From a checkpoint of a small transformer trained on Wikipedia: 2 heads of 64, untied embeddings.
MLP neurons of a small language model. Each row is named by its layer, matrix (up: input weights) and neuron, and shows model dimensions 64-191. Each number is 128 + 32 x the weight over its row's rms, rounded and kept within 0 to 255. Numbers have three digits each.
Before each neuron's rows, "fires on" lists the tokens most often at its 100 highest values on Wikipedia text that the model never trained on.

fires on: "L", "Ch", "P", "years ", "l"
L6.up1168:146147100142157035148161175165120141134139166088099144153123065114126150125095144154136172063119052177106134056150122131145129176106117110095099135149153125119125146152130131132141193213159102045187179132184144109125141133130199113114090148156075133137145184126164093109139121065091150137095131113118138106081123098165090127086099153053115051092116099199133124106137162133098121109143

fires on: "| ", ": ", ",", "\n"
L7.up746:109188192074070098141055092138125097183102130090136117118126146109163164142078133085176113085112137186131141047144243156123122079066116150144102110172126137171140133124133108074100046114105056137117142114154154122103112149078131091148130102117171075171057103125165158131092144134105142168169077179156101109093119119125141124120167135142151102159187076175063156080140121051137089128107

fires on: "\"", " ", "P", ","
L7.up1238:174121078162074139159111156179125143147166169087111113164138164153114155131087113181124117163130110097108092108114072147151180143133136128124126153154134114204135119139159133107212169146138174109146142159105184136127125137104196069069060065097138174072101087161114109087117172084120091065154121155181123122085095118098113120124194164098157118118059122113102123174053131092126146155147

fires on: "W", "K", "F", "Th", "B", "f"
L7.up1154:157108128149127088076166103105096135131194169111179138124212120153114112133083166137134167120104181157064098080167111115139173160086122142199074114065120134168191109124101062156127111091170102059125154101151117077150111145114143134079124105154123197138133139116132115137121118114192186134175130150147118072127196154119104186101077123106078095139118139154131130084106162097124169152040

fires on: "$", "and ", "of ", "about ", "over ", "approximately "
L7.up629:123135129139087080153126158118109116123099138092148074166117063134155165098091117065108127094149089071176124128127132077136143141142150179195103096127131029113137109141172180108095137080163157219147130255149157131141107123055102124146114139127100091196089185137185147115081168084075148174123119095152092114153103076062178170116180123122128126113114141113072151085122085143093107116127

fires on: "was ", "is ", "and ", "as ", "an "
L6.up1148:137177154139111158174124141145153106136140179127114127100090119215177146083085157096111144108108141113132129104066119098152127103150091121132139160132176098082090145174072104106153157163166155084137130195133145120153118123162110083131130145163132127089091049122162160097127092117153131149188122110108166145100162118100141153154134109153150141092156092174136119074150203150132134124078

fires on: "that ", "as ", "he ", "to ", " "
L6.up1246:136107203112049137146077099156158113164169144139159179154056117110093070141140180136164182149135123175176092135121167156144153102109159153151116092108232216091120112111180127135125123117071099131104141133144113143106125124097146106160150041100135148089153139107102122160109136087183110144113128173058116125132101087150109081123122144070112085095164136090107151039135150182164103157150

fires on: "a ", "$", "\""
L4.up24:181109155108036080168119182109112122159123153087131122109182104172147166100099093162097064131133199094137128180132121144145129148109105136161140077161131090132110028143171135116113126116164168122185101172163145109127109112128204139164068128133115116121128163166156127107169130088140103115179091144103141144104155137145107128076067151121167151133105118075121125157121139098130143136164

fires on: "ed", "ing", "st", "hur", "der", "bas"
L4.up814:114167084128127111084136093108115092142108106158124109166145143153103162176080104192153131121108092173182123081082138140104118147129110151187099204116100181081212128199209149127112100180131129046116145140096105167129117102147100065124108165094104095125132110084153099122149135122127166098127112172124031136191151091148139077100110140157139106111127162122078060151152147067111110146123

fires on: "to ", "as ", ".", "of "
L4.up985:184117128093066162109143160160129178104117145163126168109166119126159094132085177116118162145135133125126095151096121195155164098139126108083193139109164135150190099125117180095189135157078193154100100161168084111147159139049141125129132095145099119194087117164153149121118147133129147100153062178047147133105097198179128098135109193148155182103109107083136168049118138072103136138148

fires on: "to ", "- ", "\"", ": ", "in "
L4.up794:146130142122178088123075191135061134122103059166130140144103060178197153119119073092147146156144191132169113170071113096219137140183168140142116131172145147147120068119176117121080101162158179179126144115092103090111127106122121104121113136084138100097068103155127085141110086129143138161199093151069183132083159200118154143173049096119168129134139089051188089132186127104144152158092

fires on: "| ", "–", "201", "received "
L7.up126:127190105118132131175162056078089089144106095070130123078160091125139138139131138068131158121117123120142142124170135182118119117148100149116184183122092110113155051159124167136140099136127102132129114126135133163121153147163149127148130135139175095103118108105132158141114165144126130126149155099137144175108125100137115139201187113115081147147067151094108161109180123122236177100166

fires on: "C", "R", "– ", "backing ", "P", "S"
L6.up193:188103176133205063141141126116151082076090063032186143183140107104088137124080102135113131148085120178054137124139069119169179146083167163116125172111112122120157141109116078095082100128146126126104144173166133127120144112192169165123136074080086165121143140114092132104179169170167133105119072137138109142114141117110126118119191089130141166163140162195193154101113111136149203139127

fires on: "'", "-", "a ", "two "
L4.up1128:078098116080141089128103087160112128161124143162140103119074099160091178124126135168112118197162107132158124134151085127092127137218185150138130202124157150156128148149175126144134096115175117206077166239183087088131117067181143121135072123169107148103203131155158084107148107058135108160156145096097105158105133161128177113099159173177087118154115152167133121104108108112100102126087

fires on: "M", "P", "S", "T", "E", "K"
L6.up676:140151162098138128137086195133123118092140091073115111104142116141097148142107162149118163128153182105094206126099146107025167132092140139121154147147111144097160149195085099097127104144153129145098148134146089172133107176154152107122102106070107129132106163118094138157213135099115184130147112053137094071088139182129077129104092157129094121117154113143118125146141178138114179143136

fires on: ".", ". ", "or ", "% ", "–"
L6.up940:126151167161096166113157117129081082088142158091178159115109113130147140120126148163106090173100125107094142094122182132183101145123141163111086124101071147100128091184108126144151137143112132165102095084113164158156163123156177145066153118130118093080152067132191123159165175130120092180172155121139136116092091101067095133127085109151158186133143137160111149044093132150102066130126

fires on: "(", "|", "up"
L4.up716:117121117111131114156114156124154140088138082150128125156139139170147115109076093067075122129118135120113159167129137146063162147113107181110148159159121164135200131130049141083178160120134145124178123157165165125126154180135103160170153142125173157061071048132107099114070141142119113093129121116047165140078092112115177101145142187177111106152151162131069103144149100109140148132126

fires on: "R", "L", "P", "that "
L4.up546:172086190095151101088089138100146119158167161091153104177173123069116087154144123146123154110121139103116148045135159149080134155095110137081086119118185131104108142144098074097117132155097147117165096122112190117076146105169161135146123098093134125117140118116120116141212079131098117101086118113135162068149164037145166142116120180100091083098126147154124156121106084132125173148080

fires on: "–", "D", "| ", "-"
L7.up317:134166143094058114123169148117136143140187094118129158162145152103124123175141132161154143094165118169077127148132081086127128195134133144115091105126017140128123125153105122101137159122098138123126151088113135103108114116105132156130125127084152082221172078167128093141124103120104109151165091187148084143144128160116156114185077176131165149144079203116098175107148109114146130164080

fires on: "M", "U", "R", "Mar", "over "
L7.up358:136129119097071149143179111180176114120183110059151125151149140101095128107106131153179146163067130138134111107115105162138202123059102160208166117115112104103128054128081150108083158073161119132124119116113106131149076106112137129132146094119178106062163108091146067066141121150202169196131100113132104136115078129116103113114129112199202134114134161131138131083177085116095126124139

fires on: ".", "| ", "South ", "of "
L7.up599:101119140131130086101150122097150130168093144193130109149110115189121116129176153185164154118107109117113155139088122087141128122152180130096175068186079151066139110163111167084122122115118130205115072111132087100163086150069097139101147165158088068122066191163163159152149143115147130097118077142111176102123130105157120096150088153131073122122108184127106165096164144161141158108165

fires on: "L", "over", "_", "out", "fer", "("
L7.up569:095062082074136131179112189160161095129167099103164135154134095161148077121127137097113153151122109093110108126146152138125121164163145058193108060077214186121118136139111212123151159140129175156102090109056130089163158144144089068114077160149186093205099166125101138108096102166157125215067121153128186153112115105122119157149131132127182109133135206123156150122133192090127143125127

fires on: ",", "| ", ".", "'", "Mc"
L7.up1106:186126085159128065141146164098126147149147151140172150172151128209105206113101163128116095078144119180143153087133168115140137152121115102085100126165150125148142141158124096140119147161151186143152203121017118101174165152166128124102129090104115083136129140078137163102163086133169107140101078137227056149084153169141133099123157119138092145115128182136183150114081148179132118175099

fires on: "V", "s", "due ", "v", "H"
L6.up1205:086143146131085040170137099143101141120113139091139088118140125154106147158191109116120151158067165094136131134121158124131234065096097073092182125148104101170194157080154111076118159126110131100115131180165128102111115170108114148141095113081146168129111092100115128163103174143181124067128099107092116159110060152111151082130086147143144131129144092145121137086141159170097169157099

fires on: "an ", "tr", "adv", "encour", "fin"
L4.up21:173116098173077107134154105114139148108140196139183109160165135148158094104105116197110155193068103162096120093166091203159138121109175131127135137116190154120149149139096101143131135128093053100124093111169123127085140109082092064125144073106145148084161117155125137163148167119130119141161161228127149151142146182069117110095170106110145131051142209133097169094109124107142166131139

fires on: "| ", "- ", "\"", ". ", "album "
L6.up179:127126124096160129123125149120168122120152126105102120154121182153122094137106092107077134172135132134133169176160168126130153106092211170189190131084090082135139146122130104133119127175091142124121131130101121137109096120112093097090131105122090131124083097141147172102199078157169123139143134129085057080098096159129110134128096084146099135118172140192122072102042168034129113152106

fires on: "; ", "| ", "^{[", "- "
L7.up1184:134148132117144126146145190144123206103153099106165091029069131108108164169148132113157118122099059106136127113097163104130177145128157156160156144130129081157114072113102120103091151162119109131105164170128122159155083106169145067130109119126086104137096207162026119135076100141132123162128124100127068148176131136152119144123204127137157139133100078174120163165148107143116105070093

fires on: "(", "in ", "of "
L4.up873:124149166148118123102056134116141163091160077120204131117113103128074136099105137126180131158144114131071171131109080123143130138150069141129158134137146116094109077117147124093152151199129135124152112114128148110119138117127112144171099144167150143167145104120063179076132132094089089119147149114120142151141153154111087100196125133124116142133110108138166146082113108135110146135066

fires on: "M", ".", "N", "m", "s"
L6.up458:165127083107100137165136164144150076110171107068086143142146143209124126102148155058143159135138089095126147125051118151150156082195164120157141151157168137117144127193106133110116107134088157096190152155120167115136112098134136155124158121102158142103114114119161109107169125118096130114150151118090139133125097044044138157136112143083104105108173116163083145202152208115069078132177

fires on: "200", ".", "Br", "201", "202"
L6.up67:165090125113137121104131141146121061156121142095133080077134176121130172124132135141209097133091146101075067113078149090174149174113149157069156120108124108088099151187079146120091126156134110113181142107083121163124145166154113147090055181123179166116150112110128079120159091167159115160116176192139091122106198099114137112172084134163074093151124156182195061134127113103088177126134

fires on: "."
L6.up268:149171102130171099135148120101159109075135123111130107093112124113086123147121164062114053115155126119128138169138095142194108149195119095125156146082133099176089150148093101118123128141069148130112125108125098110114150114144138120186128171094146169141160159123110098162190143111134097125087146129133133138172105107088122068218121192127119090088110116136140078175118171145146157085112

fires on: "was ", "is ", "us ", "(", "sub", "yr"
L7.up903:134196144139115120172151129130101115157116185172169090141123065161128137147152107086155121095101115139128151138058102070103114161138147086140165178173106118146093189128100144124124115129173137153132155164096097130089122109070111106118105090152138105163102125083149179135120102198167095156092116079122139116090149136102095091097139124143157115106118088196134143126157134075104089112106

fires on: "(", "|", "[", "| ", "Note"
L4.up423:124162090119150131086055150129104084109147097088139186126185083132131162168131119143111143165149089093083129190128146149184162119140123115137145151123118162086125196186135087119130123113176155103156064135107134082087104126150121156119102065115132129108137079146110083077152090165082094130130155101114067098130113107149127167136173125154096095124137143132147153118182162118108126198130

fires on: "| ", "(", "album ", "character"
L4.up910:145185100110115139123158118130153119129155131165151127139134144067127175164061163124123131135147138111101138111105204141159112075141087110127140113110131099146134139188142129066118117111133135034170106117121192161163133135123098151114109133149099139083109078079144138071115123174091064123143128135050135090131104157110142114132159158199125088127105072119086091155105158127146145133047

fires on: "$", "had ", "than ", "al", "un", "has "
L7.up44:141155130124115175159130058101135143168099124075173202130128107165126116112097143122117112160162133170180130099095110170091110120125158101146060143126079155162115132219091118120151132119127107140156094136131140126172092124095131117070107181157154152076096160214128134144182143124099210178168120080140123173186086132095117102174124136121152121113157158122074129144097139084151184104123

fires on: "–", "f", "to ", "could ", "of "
L4.up993:103134083154098124121175166145081146108143133124167136160137113103147124153157149107122144095141167157120095101141114129128165153093096199147144122112127096107115149145180084071105112146095153061158115140180147105120118145092218129115109176085208123064141202061156071114173072205122142095147063179106134139130103140117127122103101180117155133108150122153088150196091154154145107133082

fires on: "| ", ",", "000", "^{", ": ", "4 "
L7.up1075:107126160144114150192086121111158177089119120122148114126139179171138113178184122086099130150136149093159109075098129104117179146142174146180093136102088131047134160127162095096145152143085091132089099161130139135175130117084160109092132144078107130108137119152146173160179073165159096218171141089149128151186101106156186096185106155122138125185127133163165107181129075095129160135115

fires on: "C", "T", "Tro", "ad", "emb", "fer"
L7.up611:154116173135138152146123107134080109064139126107089154102083131122122058167127122096153147178109142113101131147110123109106127156189153039073182069155125097142115083162066104120085110112101117115126143125118107184165184161153137069149133108111074120143156118124119152096137124045156145166177078111101152118110156162078098154124111096159113132094117176137115112168189152158113160149135

fires on: "of ", "well ", "s ", "some ", "most ", "'"
L4.up628:140125124132183143182145169120054172127123122145151085185160160147141163138213114173135144149106162109107097127134097086155118145064143090112150114138107141141086129100157082120134125148156099033109139159121129131112193090114131129141109137102166118077149128137152144179102093094128150167179086157065092142135206109176073133114125130132095116133155113174154110091137142085163148119132

fires on: "of ", "the ", "ic "
L6.up994:097128184134166163139095150097125151054164135136186160174178132107193145098108131166137173134089166089125166144115036161133162131145093085149183183173109097137136071122151098157134136145114066070106107188119110112102167159110119126143179131091127150082187133135177049094154084143083104106128116162099119160120182103130139112148148120111091099113143104165155166144084085106163124145078

fires on: "| ", "as ", "was ", ", "
L4.up382:176175129140138090116117120160097137089119107136038130153087135143172140121117126108115154122075168110124107165100167129146158056186061140157143113143133056131096204114130146096157105175150132175130112120140166107155122155083073108155127095057118132181126075194178096051074097083130109151122118148141161091132150083161136097174145104153123134114094149166170148092149091142115052179066

fires on: "| ", "ub", "zz"
L7.up1114:109162112107174166153126198051125164116136202144126097158098164109094112136155105095090120074149136145109127073077120135126129137080153100178109142137103160155164125160129125085154154133156171122182146135144157119125123108093143111116091141094131129102097111141082077131119127147118134071068164152137098078165168154112121131170116094153135032160149112057149167104173148145116108044159

fires on: "-", "American", "American "
L4.up909:116101157110184099124152097168121144178155087101134113167098065129161176131146174116077105129165151114126124139139066149150121141157143143103154115119172111101095107118170099142102134139173172127054109104149086170151147108075096158136153129112154149079104186083151068128148090098139141171117114104110119068152155125120123112135118135145150034149132101128126126155117112132105179172127

fires on: "(", "of ", "n", "which ", "| ", ", "
L6.up148:105179137146137131107134148163131148152099055150151110142100135119164164111134145105127158138134118156067107171149198137121164097132111120141179200164117084177174100124123111093111091124134195155062148117063135129135100119134133156190193120139155169140178181091148109153195148110078178093168089126103156072190131139148059125088122148152151182078122186139128092146130074212115076145100

fires on: "Con", "con", "inter", "/", "Inter", "pro"
L7.up493:133112150142153084091184177144150129103157099102120125223145089168156136167163183135087082108142116133119117115066086141128184176174125167079128115170108056124137118125176110159155145112013118110105107134078081144076118095126094138077035139091120156145120113136107162120159119134081126117110092144067086165125109112161116158118103119159169081141150120132117140075122126139149127118128

fires on: "D", "^{", "000 ", "2"
L6.up258:122092136104172104155155127112099172069141164120041154114152151167157181072113170130153175138144109078153130111146141179152169171093075151095154070138089050066140157116140092090153129159167092178135151128124160126115149114155098138115129129188151142121142096133186069112112108093129168132157092110121118166092058168169123101161114120136160101109114151198106171097104103157141118150195

fires on: "and ", "world "
L4.up419:116126117082100102185162168101052111091093166099154157113173116101169129111136134111092111119127111136089082133114051134151161127092093074179066101174092099138144079137106143149111103135120107178069078198128145174155133096030098137108110095152131121157146127072111127112138066194118145128170077111153149088160137086134076142149180165162165082128135086087117119103140148101104105100096

fires on: "| ", ": ", "\n", "to ", "0 ", "2 "
L6.up88:155115129151108160106130138137141153179156190135161107162149145141103150139111095136136138133135140110035137122145155144215131080124107175169119131077099063129178111146097100136110083096076093117120087126107159139131164104137183156125102111133145156148122094132115164135115178095196108068140138159106143114164189079151093119141102107143182188121156081244136137131160094125117116122122

fires on: "– ", "backing ", ", ", "), "
L7.up261:099123145148157084143110131060198129181087098091158074153170158100101085109121120130090071108088135192124131058133149123128114145109094127087141168159148135160062170136142185176093128145156087142179133123159140165116132104132070144101154062137140123139091114095140148143107111153101099172180145087159135155157111101114101189188141138084167130136077173147132185075171114094084167127141

fires on: "–", "or ", "/ ", "men", "000", "women"
L4.up1229:122171100121133111169074178157123131115194148139102116172146139170150109140151134120133101154120118113148172069135129131148163150131129085109157098115094193134107129164192153105120132147078125071075070132111114174105118130129181135106119131113124101116188119172075119124112133113154145155106087098143068140092145103147099160114115138116105135185085113105165104135100109085123187145131

fires on: "and ", " ", ".", "C", "ell", "n"
L4.up1064:140160163127130181176198176116102136137115235112058197104118113158080131081143132113173079167106113127150150083118139093063132102110176122095114143110126153130079125117126133073147165160149123160140087088120151126073138134139162153117159112132093069137167095162073109137182089095110122186127111136175154135087129176092144163087145122099125129179122189124128128149091145098140084154127

fires on: "–", "and ", "ust"
L4.up960:119091101133146134098151146065118127122115080101165164105128130100113165122140197118123126168165149133162049131113153141130188129126143146119109110136059111127140058122161128109088130114128123113172067164117143082082137137122142098182115103091181098196125134091138148153088139158132173154177116135095132126145086087090082134197132182093059097114104092130155179121124205143182125120123

fires on: "W", "F", "E", "R", "O", "w"
L6.up613:146165137094165134060114119158144148115109078096157159141100104144174069063134162145145111089060135188108100116098127128155198163111099160147132145094187145107121122171112110132146153133089115118156123121123151101136160133110199075108119090166138179119133138188154151140157080125154196118203114123143099136116213095064110147168112137119117081114131185146126068135178098110158126132124

fires on: ":", "/ ", "–", "r"
L6.up149:071121101154183105151120120082151151089174124171114124130160132107122127146200184102104141121170143104130134131109165100128106132143182115111151144161152153199119106123141171157055097142119159141143030095061073114142116122052107147110135089148157136122088062115189117102145127161141128103114166156079188100127125138105125172153085108072131097133088090079168143117158073134163113139100

fires on: "–", "-", "Co", "/"
L6.up1216:120083155140158104116171078090144028139174089136153097159141130129095047152145107098140155119141163133073098117152174097095101134141161123168106151126130140085127085118138140119133152117138096119145155143160148115105113139133141072178165124147149077169172163116112037129194093152053140116117143087108134139148127147118119109161167136081121099117075175100144149099161157156101168164105

fires on: "| ", "; "
L6.up1063:144204165102137074161150144119064198136106146141114138195123127161162085173099140108188102121120115142122145140082182095165104178147080103188105116081146106110158097109160089098111113123089068162095161207082118123125097086055114117177091115091138139122150181108100083125134116116111115125093112162109082135131095144106122150109124123168130129176163098140154122148189138110128142066114

fires on: ". ", "States ", "ani ", "we", "English", "Kong "
L4.up736:121086147136114145208176122157132132091165055131126118127107163154146087146110130108104075125139105145170157165113155136086115112049080152098158152165142115108158122217117142139089147144132121108144151159201151181153126095075155159100140096185112071103159103122163103157111150111103124121129147139063098097140097133104158156152105134134119149108131174167153091108102163180099060108130

fires on: "D", "M"
L7.up1128:122089142137165151142115149134179153093162158074091139083172129081092132136136146187138173135134144092080151152137096121109135132106124094115109128139094116172152185201085063085161122139145109166145156114100099135060122119184137139082160140134123098103069125151076111105138167113131138146109128070093100126125146167147111133138123145114135229154146255099059148086112091111139156137154

fires on: "St", "J", "Str", "O", "sp"
L7.up1276:102125112171128178102093139101133131087169086120136143152130138114154125123117142115160149143125183167163036157124187156138178110107088083138118127156148148105122130115109097117116074181121123094178146108149100130108144141145106180158076113101151134096137110135113120137103141070103166096146082111083144098045069125213118150106071183108102145151111137175124097156106155062144190140098

fires on: "| ", "of ", "dr", "led ", "ting "
L6.up453:041133081107127137170137170148119191112140133133169087149123180178111135130130116086140136125144147166089181035104082092118069191147108216125146165122116097124172189127126133110128170113135105124112142183119126115085146091111116176135134074126120129149093168114127059086118130102094149066111141096148144145126184174166130167113116107136107171114107097090131132085136086087149151061145

fires on: ", ", "such "
L4.up925:121141132083123138099172147130092120126113129164152142160091111057101143158113108147115090152109175134161108092104086157061167152133159131153123187104089120104115092129159167145096140118080131148091154171144075160119144091091100155137108087156085098137147098090145152105124106144148147047114162127152053123126123150155167100143171179094117087082137155111118122154145128099161078117117

fires on: "Y", "Tak", "S", "K", "T", "Sh"
L6.up914:124162209102182131109108163095129162106124120113079133121072152099140105135162160154098100158111093082103113149095084127106101119135125069079108127142093114074102121203127113104141136167090132093160132138114165188123104135121129131079104106094098157068122143078109110101142155107125157094056120158090128084155140193113115110146118185105141114145168133158176126117126068171101185230130

fires on: "as ", "–", "became ", "the ", "/ "
L7.up928:115123130120175106148161151182055081114132138108084064220122113106133147142147124133126117117139128053124118090152201112125161077141102157180149077118120089148198121102116095142174096160100145117107068149119073136107100099155130081129178122098156105122108126094119171079122125093145181140145142177093131150124063144109095122074099155089152097194077121162120098106157125094130174142177

fires on: "I", "An", ": ", "= ", "I "
L6.up1196:186137119104104141190123134187110121143089103120162158178113139190168162123147164147089129126140137125175116099128111145162174123086112111150085150138124142118100059121197077110113098130118097151182132124140080141110173147121157175113113129095148182133158133099139098076230089187157192098157128083101131149122136126189151148121082111121130179092162107150182088131071109086146127125077

fires on: "$", ",", "Ron "
L6.up991:161176054171101142122114160144175130101131095076105169141162104152089149138103157131138142129173168144103138115094131112078088141107089141170164126136170115159086110123115094080083077159147107174123104110150092141093136142115102126120117124145109047137050172115157160141152105149156162160145094074120161111126072112062162149129167112184174111132178150124119132104096125104097189096177

fires on: "P", "as", "also ", "h", "op", "l"
L4.up935:130148137162129122095104184104093154081115097139130094130108100083152109122147114061138087082119092154128116129148114138128147108079126164081113128151157123199176113114123083130157183076121196159127121073172183169116111129169141094149098111168146122059145119137074129155108161119143197138109078101189099125119115109076150136101161185138141106148207128163175169116055110152192185178102

fires on: ":", ".", "E", "T"
L7.up819:124152124104154113121156115052172072155081071108148116147145095112068103178146109137132117167108105153144093186174078086158172123127133123101140134128138145122150090123075143072079143084106106167120126038166098069118128073134089137133122060105122146128182141165180136186143083063144124133186091103173167159132161138148178150165132168085154133161147126118088101101138129142140146166149

fires on: ",", "$", "000 ", "Year ", "No", "0 "
L6.up1242:169119143126191135153050153137134155124126081104166079120159177145143131114147102060088137137172180121140177120109170161109124100084111157074119145132104093155162091150121150115139110194148143140133090119122114157200155142167154128125123109139154134076100068119111135124168136098124141187117127100075176168161119170126071080121119131078091140113132093127129107144148182129168135136158

fires on: ", ", "-", ". "
L4.up487:100108177117082148189180151104139158150090111150164115134151158105089132129076182219041080115128093142117137082136170132199115120116147123158113213143131092115159140142100122163093101112162096174166154104153125166134135123099119103101138099134182109070146112100137126128178134111142116119144161123111155107137124110129078138092109181142094101059136129087109145106126157150079137152128

fires on: "-", "us ", ". ", ".", "Kim ", "ung"
L7.up45:091096115183143131168148104142127141133140139097132119076097082186137184068194184081113123126141161103139118121153211103159162086102150187138118129150186043105150128112112124149136221135172113192131195087121117128120164151106156097148118147112134155137124107113122082067131124085182094118135141099037104093095161134143138103145104157125126134161168076090079135151093137154139067142142

fires on: "as ", "more ", "l", "co", "how ", "- "
L4.up1107:167149166173123145174131121129134122153121122152153079107120125181159064130146169133022124120141084087141154126134121188150144135172166131107169182137128159182132148162128110031168083141151087175129075090146096131117146107123109100136118124056149168108098113167134108119119120106078192155155121202120123098165075195147092096134070160144077193162090142103214076111147145140177087175122

fires on: ", ", "was ", "(", "| "
L4.up368:140155121117168165120121113132159102122167100153091174109093114159182109119101100137098102127110125131153118106083161107149141141095115139077163116103107181179139114165112122141168164128199162112140090119101144111101132082142022155143176130079062059089102144082120145057102137150096158161148109149111120164158193126139123124126153117123112080107129150078117114099146106161165160215127

fires on: "| ", ", ", "(", "."
L7.up439:133062131153076084122176209127145128075161150136125139193053086110135168135104140130117159075115101128151099148145181158160154091172103087121171105102153081130181149096164142155108066140160178143128114119080103114174121109134115130138092095115148071107089073118120065137181104184169152115159089159128182079086148119170150126158145163135107159129091162118114118147164178055183129134156

fires on: "for ", "|", "|---|---|---|---|---|", "to ", "|---|---|---|"
L6.up549:121149096144120171139206129115109139148072064103137114140105124100128138117155186148130136099122142140139137117130135213122212145093074126120142127179083131102163157118148143212182187125121142145166080103126152108090151171124153114150191139172108139135149118082156114096132100135139128096154136209133098167125127100152164111093182124051155135134161113160114133122115115103153083177155

fires on: "-", "an ", "de "
L6.up973:133149133189108134139191109133148099177128170099112084134129104106147156095137090115117151150142086074152101120189118102102144114173116115142070146136142137057122140133008085142068122128137136102094162160120119187092096139076090083103178082142115144109094134114106098194182066178109094141112171153142106117097177154157159133135083174093115132064085181125124145106158172124151143186151

fires on: "an ", "'", "l"
L7.up322:112095091174134134153145153101120155206133156147133098124129126047183169164175090136129111094115146148132164141144108134138100120155163155133141127125150158099109168114122096088148128223131128190102091125166116112184125108155073152182113079127149143131097140140048105188137111097123184118154164174131108120116093173119111052169111150073160127159146124082117179121077188115138119207153

fires on: ".", "$", "R", ". ", "PR"
L6.up928:176141136148118180107179133156125165132104125069179119097115128216113126116103109126099093143105164156090136145092146167074186128104113189134108121162133136095142137140124094126152155073105085112117111166111100130101166110128093086106107160072166088096028103150088161075192134074168173161150134114105138153123141100091106102083118109122144095100118128142069162112084144121098144190113

fires on: "| ", ": ", "for "
L6.up1048:151133115186122216133104077107092117158135076130167137177119111177103114131075117143157137077158119094103096085140177110123129134087158162228136146101104116125177157081153059097103102156119114185119112117096121096088101149122148165090108049164139153163085166111112112106138139163172152088133106136112151121127167152130064137160074096110116192140149139154098160179121100135108128120096

fires on: ", ", "in ", "cop", "ep", ": ", "at "
L6.up257:158142166102138151125074104123134176148107164100147108151105135109076159108153135125120145101109136129142117119115108133076195089171161130182167148155102157097149145146182111156161120109072098136094116145122158123129147140144096087094125101145108122103089203084148132138092176095110177070127128168130059123137082184092131109141156114154177139171162140158161120069134108079110140136133

fires on: "Mar", "R", "el", "American "
L7.up889:124145120145149118080131123189155158136115130090157135158137135093119109138067093187108139111106199113124172139116111146108161155075171152109132129075061097093105132076147111121157108143128071169145148162109150098117077146124097159072199129141163162098159129088145160159119090091159158070140153117161151091126122132097144148108092108133166147085100149179103103112221034091069084136132